config.toml
n_kv_head = 3
head_dim = 64
norm_eps = 1e-05
rope_base = 10000.0
rope_fraction = 1.0
attn_scale = 0.125
bias = "none"
parallel_block = false
init_std_qkv = 0.0467
init_std_up = 0.0467
lr_mult_o = 3.0
lr_head = 0.00414
decay_fraction = 0.389
batch_tokens = 16384
doc_mask = true
MLP neurons of a small language model. Each row is named by its layer, matrix (gate and up: input weights) and neuron, and shows model dimensions 0-191. Each number is 500 + 50 x the weight over its row's rms, rounded and kept within 0 to 999. Numbers have three digits each. A neuron's up and down rows have the sign that makes its largest values positive.
After each neuron's rows, "fires on" lists the tokens most often at its 100 highest values on Wikipedia text that the model never trained on.

L10.gate269:442393475434435527530536446499568454463412526483439554463454502491474431544407444597521587441546480522465467508453452481508420458431463440538528505454526433497563467567438406486486437537440465371462428532578477530424423509553469422427524503529504575518405495430449454492517543481462554524504544439480525573520500524569396464455558510521499517424410507491406566525568443471469505517542532461583414554397482410510549547417560558516518565490521496454444486585537474446518484486489508501475481418493503540501475485567491603468464476547476545560545487426494552554494469421565459515
L10.up269:466353545544585394480522552434523455454464558544497496548535513541476453506424572532448569498547549584487518543566492567474464515524448461522532472435511490461491438557544523513458529507511505536537636520511534514481558477507506429527505443479549495565429470418439493346538562469509544463478470500417489570509464496506474424538519513392494476506350540515393591427431432585524509602482552553507443486506508537418572541489559523518517492446516435516420572503498514491530552543537450559477593504624584480483488488584484422384523506530487485516513470496526507476486525491526441529
fires on: " Ch", " of", " ch"

L7.gate407:521513562400546505551568525535512519495538527486492514486428577399356468489560524490501494515451348512529513496481520485628475522435410525539498430549476458588535505586530543458541473514573510598444479591497485451490378512544547497482492494527490462539388405576460448511536479602397521498473408453515498463500515464544533427452493466523436468529480562519459543535507482511393558575531406462624503569524472498425517606480438459498446490490527532475432464508500410506440549504476519477452548466536474505514554464544569552473581508539416563520445482427499521505520519514511486564
L7.up407:540535593536497583453448393474535494447458532441494461474528524526535545495438495535602527502520461412517573445474434476519366453471508567561461410471466479422531515502493476532485530470649465496528468533505554447481463559504509456447505523515440539493429553543511468612570499471449594568485595456444540561535598471481522484535496391425499545496554419629474442497531447549563438497501523512543508487539502526493495418516467466480509476463583363469461457557428469484512426577558526513624424539489485463572499516555502539596513496422509539491528468535454582486481485435469512501
fires on: "i", "ol", " (", "u", " ", "uc"

L12.gate395:470555510481424591508402514556423479483405596461541465566448501471528546438418498485475494485420472556465555478514479483544458520475511454529425461482481386471570478401503545471547546490512550518447549511530451524385555433559509445515425520510505534515563571426581503477532494566487483490576465576407445481442483493460558501502581439493522448388504409443490551603511491460568453509546694630582445546493537467538512451455471501507451586517457566465485409525525464518492439495423482492501475412527536437535524450534516497462526456500481503473546514510560491445522574448514486482
L12.up395:543441426451399532556457491438475541449493458530505488504559545558532587453523502472507470484490542390558513489411487470508477579518516551443530516508474427434440423586485460524493576516509446601476502535568481524529487457445508397640455507492545473551402589474516465486483433596485574500502503510537426462510565503494481522564433564554425540597564586462619446552489405496573541472491441500560499418513567435571456582483537556555484587515449476467541532578527449493593453466524446515497516446539530490421521442472499520494511535437445497555533410546429489534560511535525448453
fires on: " r", " m", " short", " kg", " o", " w"

L6.gate409:489479495462457591433416486502504497524536512547469463504513521488580547527487468579501634440469553486554492532569483486553527506463519551433465539530478505510529509487558546580437475594548522466345464582527578531492443503511495452465533436481549521362448504520522455581406581521482536518520496449464435580489435575401462426494445505499540458512493459555486567514484527501533434477622566542534510466458579512529577466483522480449442434586444442437438547520489429457482512501506447601612582476548575563520445440394540574553520506538451510461535461412548505536493522440492536485
L6.up409:447455442531443518481455553468508500472506442490517468548525476481602529571519452527527630593523547499505492514522493563527495484470468500510478527470467526552556470473520549597469563582514513556452492607489544609590482537599578497496484411566542504550511451477416477538443513464457508452384485409555471591485487507488525474459478496547510425502502467542466514502502528468542486418501531508610538494506573553337548514508597501440428434521485495441445537471533487418514558517549514521582538500461490478479497371374611552525520545478468557519397467524578541476410515450443522439
fires on: " in", " of", ":", " adv"

L5.gate203:577584552462499552553427528502459558454532538509550549432454363368523452582461493523482488429526531625479472540637514467473512554572498532469428497527517525536548511433527519458628517531473490484485429512415536500552519582470471515518462491553440545495509496514469553489476554539529591480606533481427487536474500437434428567462478529571472496487600468513505545601497472491514480474486424525466606525482518466540456466580586415564519415528585518527458465646516555487535518490476448522596579524449476515484468509529426438566521457545494493495528515436500476422498518559549537540
L5.up203:459466541443495557619471546496513519472452489437495478533466400498516590477533407495513477405514510459508527441498484449540473516525547395487420439434615521499515577474522552511473564436496451420532528566585477496578425486539562498523461470462519470477495540465557348470523461516521398467534401628366442510517533535503596596533470551472424629416459495508527576517529478483443487479523557510559538478508509475541545500523523520482545583491520540541576507519429591504467411511456476432504524472488446451448498549482498510507437549579443513507422496399574469528526507485446535502
fires on: "a", "at", "'", ".", "itz"

L11.gate212:487458480457506434544502515442460469412452499477440354520524524522522445486503522497572514474463577561500493479528562430485482450543515563450524499457532569457385551482545426504556554536575419589372479609510460498433539469455466481456513516431519489414536431466500419518600513545469472451434504509532476473478549437485621601626505527502516555467517482569587499505546570548581434489527522535513515436504457433535495564472470504459539507487479526501569512504483409517514494543573423394517442514443559490392503533522461425579555495468535516536524509453406621463551547462527489476
L11.up212:516520517512480452501421512531632464381538536498606430593499585492526459528452577576519556486530446432546528492435521545538528514558550474463518437484573487470452465499479459513452500480518481490353526468425488538494471490459487505482565572476491463539442503437472425490440381516488557545550544495509477510483523469461526567424494572439453531512568469512424511504566424508490493460588580553496512454383534534637505569570429463510443520460549463568482493449426439480499492438408451507518559491546455487450570550451508482454485437527435531522510558499521414651538581466437487525
fires on: " ", " f", " a", " b", " w", " m"

L6.gate100:528511499516540521456553520495559439558492522461417561543543589534492443475528454476520570515502577471441446562512464569429373598453525510587476418550525486530479465507503481412564485468490613471552542551595559489455486492447566468454589441520508518472507469596451591545566532479505465553568452523483546428499579423430477495486442379575527561508460545549500465510488525495523452558418459528521557495537489494493487530531506421499546395532494434525437442465541486491485541485590587475501467508554447456579502480459473502555496533487539480453369623568469536406427543545458422539
L6.up100:593502494547532536412484435381522430456471449421480492551447518502610484448535473639464440564573522479542521409463506576449484466463473535473525478504527492556468493502576472484561530553600450500516436479593497473476479448562608447483533461528430457455462576549568538468435447497472454495503492491491515486496662581506499513495521436485526474430574464458450513458516533453501482565523537464514514543497569523533440479526545528506597513551471441598398411494423519605493533443491535506487444580499475477569519534489601458563557513507466473591586581540572504562450565491487481514
fires on: " to", "-", "uc", " of", "u"

L6.gate156:562546566522483586417529473449430451538451500495583607452478577435435564434600506474485450423545523472472529405386472518555512474435473540522505513623536527471474591592522496456474523532499477510542492522551487480488508442503478479500549464519463492483451500498590508448470500515409549531458517540484494458528478494536500509589451483495447531538523558523399494506492501525465493471406455500495399554644408517536515551485480530465579594491502465512462517511496458512389524473543595430529525512485449548507477543431423552579547570560544415606563447458515497494515365505584574449
L6.up156:523588566436462388508470569494470523527576570519504582551494518505521701473544476565462523517558449421471500474567541533539480438496353526457517475446575475499503538503490472499501453505523400451597637519422398568503521448463474493513468547488439511507499474454493496422548429472470503502458466553519453524531481494560477438522567522521419453518465496563513547523437483516444444654536547459529556581554488509484430468517550503512489480513529461510517509586446504616363524499569478491460549548508539531483534482520473586421582490507511432529487482504522508463500414541448478445
fires on: "ig", "c", "ric", "ph", "r", "I"

L6.gate23:482412513447489524542489506443521464514530541505516563412539507535445483538556534477523433394527505410462570537489495469507531506509508568489473516494509474533384534435497439500477426527453540461545498473584439465510508461474447500557421374495413469481575539567523454474468493446585554500568476480515499537447517508467562536477408485567534411527462369465593477405509550538513556347518541508509501562525470384580599479459392549445546614460509515564538559449476490414487534519440561520451526550458487467455533502500551467524491430487491527434529445506464537489592606444562542484
L6.up23:480493548535535513496416492461516494579569590521515475502551514544446458578573514522482475543509525494439549523462510401423535518506535568495511526502477483553431493503492499492494451490455498510578469453530500529448591575550488511562441472497419464575461556515523402524507508401503574513558534516499486531512536465424554560491432510528532492522532392586592443486485571540564503357549546480509496457452434380576546510430539437497503583415536590576481572516437492468593609522531536528460488546494573505529505455495586449523523472506482439416425386516417552463556619448440507512
fires on: " with", " by", ":", " of", " to", " for"

L8.gate191:433515420466431576403428508535502503510475440580506476465487457558512458522568496473467533494545547455524530418499562532475529536565491564544466444502511532513515438541654468425474428529490474492441489530523471444564471493488495493473552577557519411463408510475494501505519620496394517494532544499475522523574506527618550550551537487546435483582489489482518644628509463453438414557609485446555574468476454398465547534462527494497433506467442613452454544459480531523480502484502533544490457473478459517476519616485533540461460516569569564496475470466458418570554518481574467599
L8.up191:523484465544505452542571619453535488535443478529525488519460431448505452512493506531490446520552509519493498371500478539472485459569519476499375443541509599515587388531520529472624561517406440521534486551376525514473533540461478401531420512453487579490458511460479456492511634462531600534599487499548522477532450473454552459491546555430405531570535505535431574524489545520474475533531430486518482461511412530477561564469500571395523549474516604488431553515555545446504591472512503401466538448453561456392492470472537537502542480495514529487421444497510490532466466390523556505
fires on: " (", " a", " his", " Mac", " of", " with"

L9.gate9:570552562441430540470547501484471507510477528528441533411460491452474520435572440478430478508416516484516597516504481463517477658598421469502487507435479506467376482507572418520460494515552571513507537377540496634500511505390559432447443442489385512465567570476467459454493537403537478454529486502480476434517507460459532500440446494500470450503467489466430367445472505395551492546442517496502449541487542479546509610548423524443557552482509455546540483539596417493465458543506536501542465469428495505480493531403499468507537509499481543519453534577500554562505567544573425552
L9.up9:505642557512581469380497610476495512482432516514462533430515490571454537502542458504485463542498494580497592465520471427472456631593436487469523507471575451348492516558502501544505474472561604537475506514513466564534464453438518492503515490526465456534529522510566556529470557497540463470554511514471476582519534554475527485421525511542464426545590530527467511490429565531493486511525518535438485399497557479527570610541560559510468456455525491528421584501574412512491577523497511456453424479511420416466445494516571438536496553548461555480516480486488615623492541557535441391
fires on: "=", ":", " by", ",", " of"

L9.gate287:459534496482501570518498448485475442541560481571474521452604505532465473507423456447442551558556544477434425562508530530533431425536507567599565397548515414597549458508541377404530479498530501415461505480451539579490415413483561469490515513542587470559567519510502467536462471464504478632578481433500520563525436489544514491476549418573468494424537476462518507453458463491419523472434497578440517421488430548453577502458470458613597410490459421515485464539492488504473459582536481534559488426526570463413537493572441566496535493467523572536427532458484474527482542518473453463
L9.up287:461442478586454447559588485568492422536457545490476473527561495522518442459451442485466559525454581500458476517477475534507556491506567446617613489454634460544484458485484465509510467475467455466502526509473533535506474451501496498543578562494552444619575524451482397530484412433560419546552472503523449478556491465559571527460564525492602532403533483439486443385464463483456458498467501527524552432463377474446459485428531500582590415488476462555510473450559589530462579462534560485461464487513619461489578440574506469505510531488546523557438545426585486489446453493493437454
fires on: " is", ":", " a", " about", " of", "″N"

L12.gate484:486500451435491421530475593498526494480445522529507526569520564499439517473467457432436543378439587543527507482486480591529506565485470501532500427457436486584459416555562533440465436473535580388438494516500457526511500437513480391475537516570483455549558534479471449492485454420482521407443495486495394488494453482502504480474541441571402472499557461480598467496511572481463566559428541605445520443633525469553458521525532519529495536472527546489410483460548560528501516504564573483620503404468523529513378535442481533557488462411480474533425549454456493418446561437430486472
L12.up484:581523516568504532456537525448513463431571506557504383531518499486557543464507542379405568494398447489516468526523545535456571445525496512492455506512522392459373499468467513442505573582531506532512399485491478542494476539482434411493426487540482584527450591519570551478531491505467529511427471473483557610490499469377470523543446512539520466486532457493546464489475468471490503573608563539532511535460501514405443549535512594599486568579542475464605454480521454522581549512537472584483507477481572511455519522466417411461470485495502442522400538551431586508482531595414462515
fires on: " N", " m", " H", " o", " Q"

L12.gate445:482501478541605475436464509456480544579455582468416452539454559458545536487467511584462439427553541516397527475469485446572485403505524504518395476423464516538473561478596471509542522420479512489473388435466459541456496520580528517534537474514543515524637517507523429503434507466506406489522471450518499530424534362506601519619535482443499453594498511480503555479505542577461507501601496527499483499590513475522495590524532517499529524530520482622466542551442536576486477501442550458472368589537444510498470514532454450544549472548543500408412489451588490449554487495446535492
L12.up445:534522501545574554498493558508488493569504439429561451517547641513553494434503587509535527539405536486507429520433444552478515528389416466555435492523465528497509588442502394522540546461498551503481423465480482486468451590441479540464485525468574551515537515524488560558421521500401580530486534444556582478505497499497519520475517504477502533540519550384549463457555474607474627423597509471417583412439499446578496563446430522538496444480519489467480453442437451469422478431544500455546534497568568484444534592525446508555620494561483422533542439487450511495525498468494567528
fires on: " d", " b", " ", "-d"

L8.gate187:527549547482428548466551457551426512574470553480537544529563480423419454629532446442479563461531458486490567531589519433470489491552498519448462549476509447517519512528500501457487536490543518507463457452464507412492504446508542410463403456472484460532493470526494475490494488528487547476662582412457510551457543618430499431394501491434450511458587527580520491500507504523574479485544511564519556548401515485458491532625434499558502518472480456483470512415380432528491382549488489494565603585503470565496479547501561485556484554493465400571459477581537430442447501544508522579
L8.up187:582571547450492520432540557455457457568445466417433445405478466548498461649497476494448585500446562517558512459566400446549474491546409471552522501486515525483447476528521524481493526514524524592424500487480502543488503524586529495465483467539469546534447454471566496494548606532562440503450459463432516493521445598480520500528499530515481444442415441448522515451541505464374492490478483475543529421502500477556498491547558423543461532459490504516463451477554491474457433500520570588589477428458488531387418531596309504418521509463469419535493510542435539506568409515490529573
fires on: " the", "h", "a", "oc", "'", "1"